{"n_layer": 13, "d_model": 512, "n_head": 4, "n_kv_head": 1, "head_dim": 128, "d_mlp": 3072, "vocab_size": 47031, "activation": "gelu", "norm": "layernorm", "norm_place": "pre", "norm_eps": 1e-06, "positions": "rope", "rope_base": 2090.0, "rope_fraction": 1.0, "qk_norm": false, "attn_scale": 0.0884, "bias": "qkv", "tie_embeddings": false, "parallel_block": true, "init": "orth", "init_std_qkv": 0.0219, "init_std_o": 0.0219, "init_std_up": 0.0219, "init_std_down": 0.0, "optimizer": "adamw", "lr": 0.000781, "beta1": 0.95, "beta2": 0.98, "weight_decay": 0.4, "lr_head": 0.00629, "grad_clip": 1.0, "warmup_steps": 320, "schedule": "wsd", "decay_fraction": 0.534, "decay_shape": "cos", "final_lr_fraction": 0.0, "batch_tokens": 131072, "seq_len": 1024, "doc_mask": true, "train_tokens": 980200000, "steps": 7479, "dataset": "wikipedia_en"}
MLP neurons of a small language model. Each row is named by its layer, matrix (down: output weights) and neuron, and shows model dimensions 144-335. Each number is 128 + 24 x the weight over its row's rms, rounded and kept within 0 to 255. Numbers have three digits each.
After each neuron's rows, "raises" lists the tokens whose logits its output raises most directly, leaving later layers aside.

L10.down794:109120129154098135143107119140113181141094107154139139144159123138147136158133152125157114108153119174121133102158107129145163105143167133097130129166153114140160133185126147137134115145125118147092108135122168101114158125160122089114131120189130133119113086101154130158099065134119134118154054130119145117154104102140138118110094116109119126133078105115134166093159139098140132159083146154124116159124122087124152146124106086149126091124121117155148135139127132086165129125150135125104128160145149108144105150126154115125137100153092152116095095101118138111138150160131089161
raises: "é", "es", "e", "ur", "illot"

L10.down755:116131117135098132137124102108174137143172106140131162147129102120113135091145145123124150075133105139126140116116107125105167130132126124105158114126130155157184150157146122113095116107095091138163174117141129135124091159123084141084161140126109143129130133133175107141125111116140120158096148089138083123122093124107130128178078149126125166143135146163090153150144131094136124107080114141155106091146170129149136132149146133095127130179119116131132125116113096142173151126160090160106111146122102156130121124184102137132156182128109094123124156136128083088127095149134156104
raises: " because", " whereas", " where", " as", " when"

L10.down845:133146121100138104156110132128087127105150150139120137121140139138146142142102137077163144085118095106167136157153167132129122133114110114123104089124109127128130146080121122119135146155132121165106147191115088104127131135117069183116142121099135093142137140194118134098108129152146098113076082076137102108132092107186148083151136120128168132138108102149156117113104150103123130087103150200124102114112164118126160151131126152119089111107152150132094155136122097110178082118089138119130117099130119083116136111103165126145122150127158099104124121122120128124082152120144143127
raises: " August", " September", " June", " July", " January"

L10.down2542:143120144108120131124119127141136145139088137092134153134120132105130112133148096152122100084115078129134168114180101136117117128074141098120104117147094129112202164149123114155091092180110159133061145166134174115138145123168146146140104088080124152144134080127114139144175122150139114094144139102119124115150151136163137140113110128129131129109107092128110130092126099079205127134142132144106165129147121110119128136162158111133104162107135116120160137083112107120125175114099133103106131129163135109127131121143169133141147105088094148122130142123139144142146134120132136122
raises: " December", " January", " September", " November", " March"

L10.down303:132154161136114114168164145105124159116099154074101110115133145122153131111125121101134134095165146119150124126148100162130058142132059110105107109126103090175119173139131129152139154139146097128102099111139082111152118145121134091174103153106094104120128141129161111123114131151119127121076112146181109119063113105129081135098147130159140146169121141111135124140124103111092068143120126130143110140103133114175137152142151133161148100131132133132093142115146132094110077176137155122143170112169101099121142144148143161127142126125121091132125092126131126098081123118157130132
raises: ");", ")\"", "):", "),", ")"

L10.down908:152118134117111107129135112090104144091118152096162122142133121117130143126152170104133109097053134146150127120131111097128098123162156086084130139126146162110151147114135113121116137124143171145119127149140099133133120158141115097184143123091113151124109127129083121136180140150166071089096127111132100109073099105101126085093124123141115116156196115162094153118143133120142115127164097125113142116177150110132137148128142130139130149106160112156128152122137153136103181153113096119150126100144151120097142155133134107161135094125137146113106128147125146140123124138086135115
raises: " ", " April", " September", " February", " January"

L10.down1505:132123162114106137178113137124143156075128122123138112123132138138182087137126134151105123156131124171153124176115117191133041130121094107082067102144115143129110166134090130174150145096138162147076118116114111139150115128152115125142093130122122131136104102116125105112134098131093102123123106164157130138095130097131091116139152156121149130124094148088137097180116160142124110159131123132159130151116101112169110114131160140122123140120154131159118144123150148096146092177094142116139185109151093105123109154119118138113164121102129128153124101104092174130129163101144123131
raises: ")", "),", ")\n", ").", ");"

L10.down1274:135098149095125135143108112108113146106096149118101165136159163133139126090101113162097094131132170124135130154133114126148137089134120076125129147084109134085158164130143107133138177087197147153109113113160160155127141132158117112157115103116123107154160167160144128115111140165184135102106100104108076121123114130137113168144181143148134170085129164124141164088070111117127126088110111139089120128109125104150145121155125107106115109137147121164104128130112135163101166124147149107154140131121133135124151098095143119141141108125134115146131097141157133076158113090118120127
raises: " March", " November", " June", " January", " April"

L10.down1919:167116170086091094114129129125124134141141124084142124129110154099130126060123177174066134122106150129116154105099092088170107154090133094167090154136123116143120152122070136155158132139162119144097156146117149142110101120154153133137125135120137120100154129133149114134049158094137122147109068133128163139090139103118134105074184125124167137125144161108107110139104091157149148111171077117182166104130163111107159148153090109156141104096143104102109108141156146110150154109142145162120102141122115115123109127141120137153148153146150123146147125132115137137143102166128146115
raises: " that", " That", " they", " she", " war"

L10.down2670:105123113136132152128114114163091148119087153120179146154108114119158121128141118119135098147116098108144142098114154115117160143144133186087136160165116070138162160126109151116137110116141138134128128137116119130124134142120066158155153170117120170145125140119114122116162154104156061111161096120110122099128128124106131127106169118153120109135118170101109117120128116083142135103119110156112135146121184201121148099091135130114118117107119147135142109137137115154105128129157124055114129141131122145121117081100120101068137136144118104128131080134107157118087095120159136089
raises: " February", " July", " June", " January", " September"

L10.down910:087112144151050108184133164130161161149119147090103136132130115126128117116142117152129133146117097136147125132144141160158064150170080120101140115138114124136123131131064157154119154155154113129101122126108102160167083132104122136125070155135134100153110116100159089162099160173118143160109134146130133122150127158131110139133139157130116136117108151094103124113091150141151060138106132146174102144130106083180113122141134097132154099123155112131096102097146146072126156159123141110121155132109119122126148122137093128108133137139122137141110086148142130124130089081145122156
raises: "):", ");", ")\"", ").", "),"

L10.down2618:119134128110189153130091120179083144107134118148113117162070128137125146131121122132133149121119145157164146124100161098142126098120122116116117146127117101118127125133110112070124173134155164139098133113148085102092120113157124124098151094115136150167086144132102120109165126204147119120170114124143130140170148143131163112169113133151136117139139082108101134129132121118150145128078102137109123139155125154122133143113107111079126121165141105135127110104127145154106131117124171093129127075132117105126144087105190107187155122179137136126159080114117136094142139136164138144
raises: " December", " November", " January", " October", " July"

L10.down2899:147090130097140099159105123147109154114082135128150141137123095167154163138112140182127161132147096125145112157101094134129132080188145139123140138131126135151143152113140124119140149102121142131113115133128159125162165137129127161100167139135132134140116140145118119071111131147126104125127155121126100127159091127116170146146114080142114094123217129112146116093142138136120141107122109188111101090128112163113117122125139120119074104131108148132114092180137103112124130066123124127161084098118106182093102105123107130111134137146114155107126095087108138125131137130137168143
raises: "ation", "eries", "ating", "ations", "ate"

L10.down613:150170143117140091116108124117118150156118146127113120120139113112161107163155161107133177107125127092143161111126137127165107097102114100120155153175088135119173134107149109192152116145137158125113140149072119118141154139112133113137148114108141085139128151146147126117122140107108115118133109154110142145104145144141112085096161133132173155079106130107123127127150147192133123108141106128125137135120108105118138155155140160146144122131168103119110115116132163106147102160106116128140116164130156120101109146153144102128149160139125107143150120110122158153119128126101120165
raises: " time", " that", " previous", " they", " the"

L10.down46:120130099118123109127157160132128154128098144125127125055183121158100127131118176132121147144124149112123134141156136127124125089142105132112160156131116098157159119156127123160160125127121120125111155165135143114135126143127127205179140151136140163125144169116125131165132148147153109123137150088108153133146110104147125127107118105150133101092089130150102174142126165149103136143112103171139138091137120135129156184147133125137129117124139096104089080069125141125141111112126098124093126161147114097120139156116133086156140130160123089087119123160164188162139076101146123115
raises: "ier", "y", "est", "ical", "ette"

L10.down84:136160152102135054139113161120128164121115152112153116120137132107122134146116113153102102125096121142160110162115133107141126115165162072087133134114116167173115175141129139128156119118144141105140141144127110137121138177112122124156110090114112093080126132169171055117089146076084140122104173134106099140099105122152150121132099140199129195084115147140116124124108136149118135125141121111111162134116112087098155138120112099157144141121133107070125128112135124152128174091162132118143129103161141133111148137113114175158128170162145156122146125145149163130134133094122119122
raises: "o", "ob", "u", "ue", "al"

L10.down1660:130129164105122077136122138110132117146146105153106104121101091112161109105150131115089114111138111178112140152142112110083125124131165118115155130113075136157118181099128150131099135110171092109129169091167131111109096123113125078111131156148096117143121140122126107163154100181109120121107110129180123150217104153122098157153108122135135154128153116136147087107104149109107091134149112127161108125136147115090099095129126153141082123133109127119145136146131110115167139127124121149119127104138113113130105135134109132132132142134118098147140130113171143119150161146156138105
raises: " before", " who", " where", " when", " so"

L10.down417:101101156127113129140110131097126121132102158126152136109114133114144118166118108109112097169100120161188122174109150121142096135104094102113118131150130126161129141107102111117167138105127128151077155123101131123100140162145122153169103110131136117167152127106095101135104179113097139102142149145140177141137099116168081086139106124118099121155113128109145107144126107127105108131131121161146086154156092123144093095106194125133188119134091112112088112104168121123139144127081140135155163133185132122160105168109159127121132094161105118139124083143124141149138173120063149150
raises: "\n", ")\n", ")\n\n", "\n\n", ";\n"

L10.down99:134091107099151144145129112131127162168144125133130180136157091143109156137155135128148148124113102133130131125109128131157124133133115119111139152149103106103076146137149149131120081101123094118104133140136139147130149141147120116156107141099147074139133099103139152147139094148111131111111152113166163133151121142081097133136151117112095151155118137093136127095120161134119122127109102125112097185208086128125112151110141110136086112143097102086128112108101062131148138055091155099126157132147162122154131170101163146133141150103150148091146088138132166043130123142160137169
raises: "e", "eb", "es", "i", "ed"

L10.down2950:185171112137108073121131133156119126113128085113104128148111112110173097124124125144112098134152131134114152072149150101132160142113156105120123148142064100122130148172117124134163139157133125115108158149142125147146117127134132158135157135164125097135121123154125127110110170084121140119093115099134125134061121156125144095109155116145162098127129157099078138124129107183112115090153092101132146146094129104114159131135102113162162094107154130133143132107113155121126155095098178120132135116129114154117109090118124111152155138143113106136121152105135091131129131113116076137
raises: " that", " nothing", " That", " they", " how"

L10.down2025:106113131114109121122144074110066128111107145112076113107138118168094118091099148118118106126163142117148132127139176141149111117114146134078139158101144144119144137164142189121135111167138181139162160158107090094109172131103087063086082122104176121140126138140102130123121088071142127132114104111153108140122123187109129108131114143157123117127132114081144119146185119157155155115146142124154168122084139119104074148161120098112146146137116127151090134126140131105128095155126122126108141128121130150128161146095134113113127081125171148146123134142129182153116088116128134157
raises: " time", "i", " Time", "chi", "ae"

L10.down186:130098112116145122123128123152105155146108142127147127153143116135123149120171148099148149103108148137148100122143129132113099098096122096100092132113134136150144132125121135159131104125105170146105108105141149088108119126157126129158172131100134082166141158149115089108153127180157140099139121078122116115137106137108132123161140151125140093140158127147178138065119123073137136145120142153104119131137132122145134122116157114174118100119112148107103157126112148115108163171100151140131132097140082079140142154096167098125131137093144188133171136116156174107110102131123138095
raises: " ", " February", " November", " July", " January"

L10.down2143:162183164145077157118118097162105161159048136099151100144183110113123095164142165120096123103105149108123155113102131150160170115143132117110114107175081159100173145134113159150107128173127104157158166130141116128140141119128118103145165118097099096128135112099121143171158125182138144095146099140136118115198137116078106124115147122103106094125105202099142141136146172095118115102162095134093108165163164129125168143097091099141132096104107154129164149163121118145133122116134134100113132116129154128113134136071163104146094161170120130100099127135146143120149069197131159126
raises: "e", "es", "ing", "ed", "unt"

L10.down23:117127159109139119114120168117127129143139140130151135123130165138181145130101173141179097121094117169130096140140153115097144127128120135040081151170070110134092122122166116154172135094127166113132162104109074079108104112156073139143151160109161141097130129139131108094138122159150084115164157165152115149089137108122128106116170126065125123124165152130127154148152138127136084164146109170134109146155130165114103106159147120122115132110112145107109162085131148135131134118108134108120150085127109098124097173144158126111160103143080114127125120113140136110099175117105165105
raises: ")\n", ";", ")\n\n", ");", "-d"

L10.down2110:113103161091109134147141132090135154089133146125146140122134163122170103160118139121118127153128115188135123169132105171122020113123073093063097137175136131114099161110116132188155156096128162127094129108131097125132133136145090131149077139121137136107113117138157101113144090129118101152107127165143145126078128093122102119145149156134164133129133156100117120159110131133130101155143115172171121169123098119145116139147176136132118125110115120154118149106137154116149121172098162122144193094120080095097127136139123151100155102131116128165130116092150159123092181126116136127
raises: "):", ");", ")\n", ")", ");\n"

L10.down2727:142133135109129113130104119122133104122113145111103130176123130125108098134111129126171147136143143147138154148084128101151088094132125103113132118130122117155141110172097131127131124155146128154109125148134106132114170139155116132132138125182148093123136168142097112097097102177121146115101126120096133125129132107117116144136131095087103099184174134152125110181131127170108148140123131152149147148146147091119146125096134137118111109159131106110123113128138125144149139119152110087096116134188132131138160096127119120154103160073100147141134102139127174145151097152137162120
raises: "ed", "ations", "ation", "ants", "ier"

L10.down2409:135168140150126112113141095118128105111144091115132111086124112102131129152082142120156161112146119084143126093127127094150084150126120090130105136140103133117118099166090128140137111076122153185138140143127133137074105146095105091101127138137108132169117112157083087131110141127141115114096133121125117134110190183118116119104116116142095171095091145132161141135122132079137082160106143114168092129122167113141135091138134129143123114137098157140140156142145151110126149162137120118156129139149125088112136109121182136124127117136173130123098136181120179146124145145066126106
raises: " time", " part", " one", " Time", "usa"

L10.down1422:131126166115110130186118124134153157069138156130133129124121158141174091140127121143114130150137122174147108168129099203126040139133090098057072091145128124124118159142109130186158147112114160146082109114136107149127117130145112117149100136114109134137091113132146113129153116149117101123107101154140147127109138104104104123133158152132156129113100138089117125176121160138122104160127133135154127172110117107163111128141157145121121131118124132153122143106145151092130108171094149112132187110133091095101107157123130152098158115101129132168117114095114154146102173100138132125
raises: ")", "),", ").", "):", ");"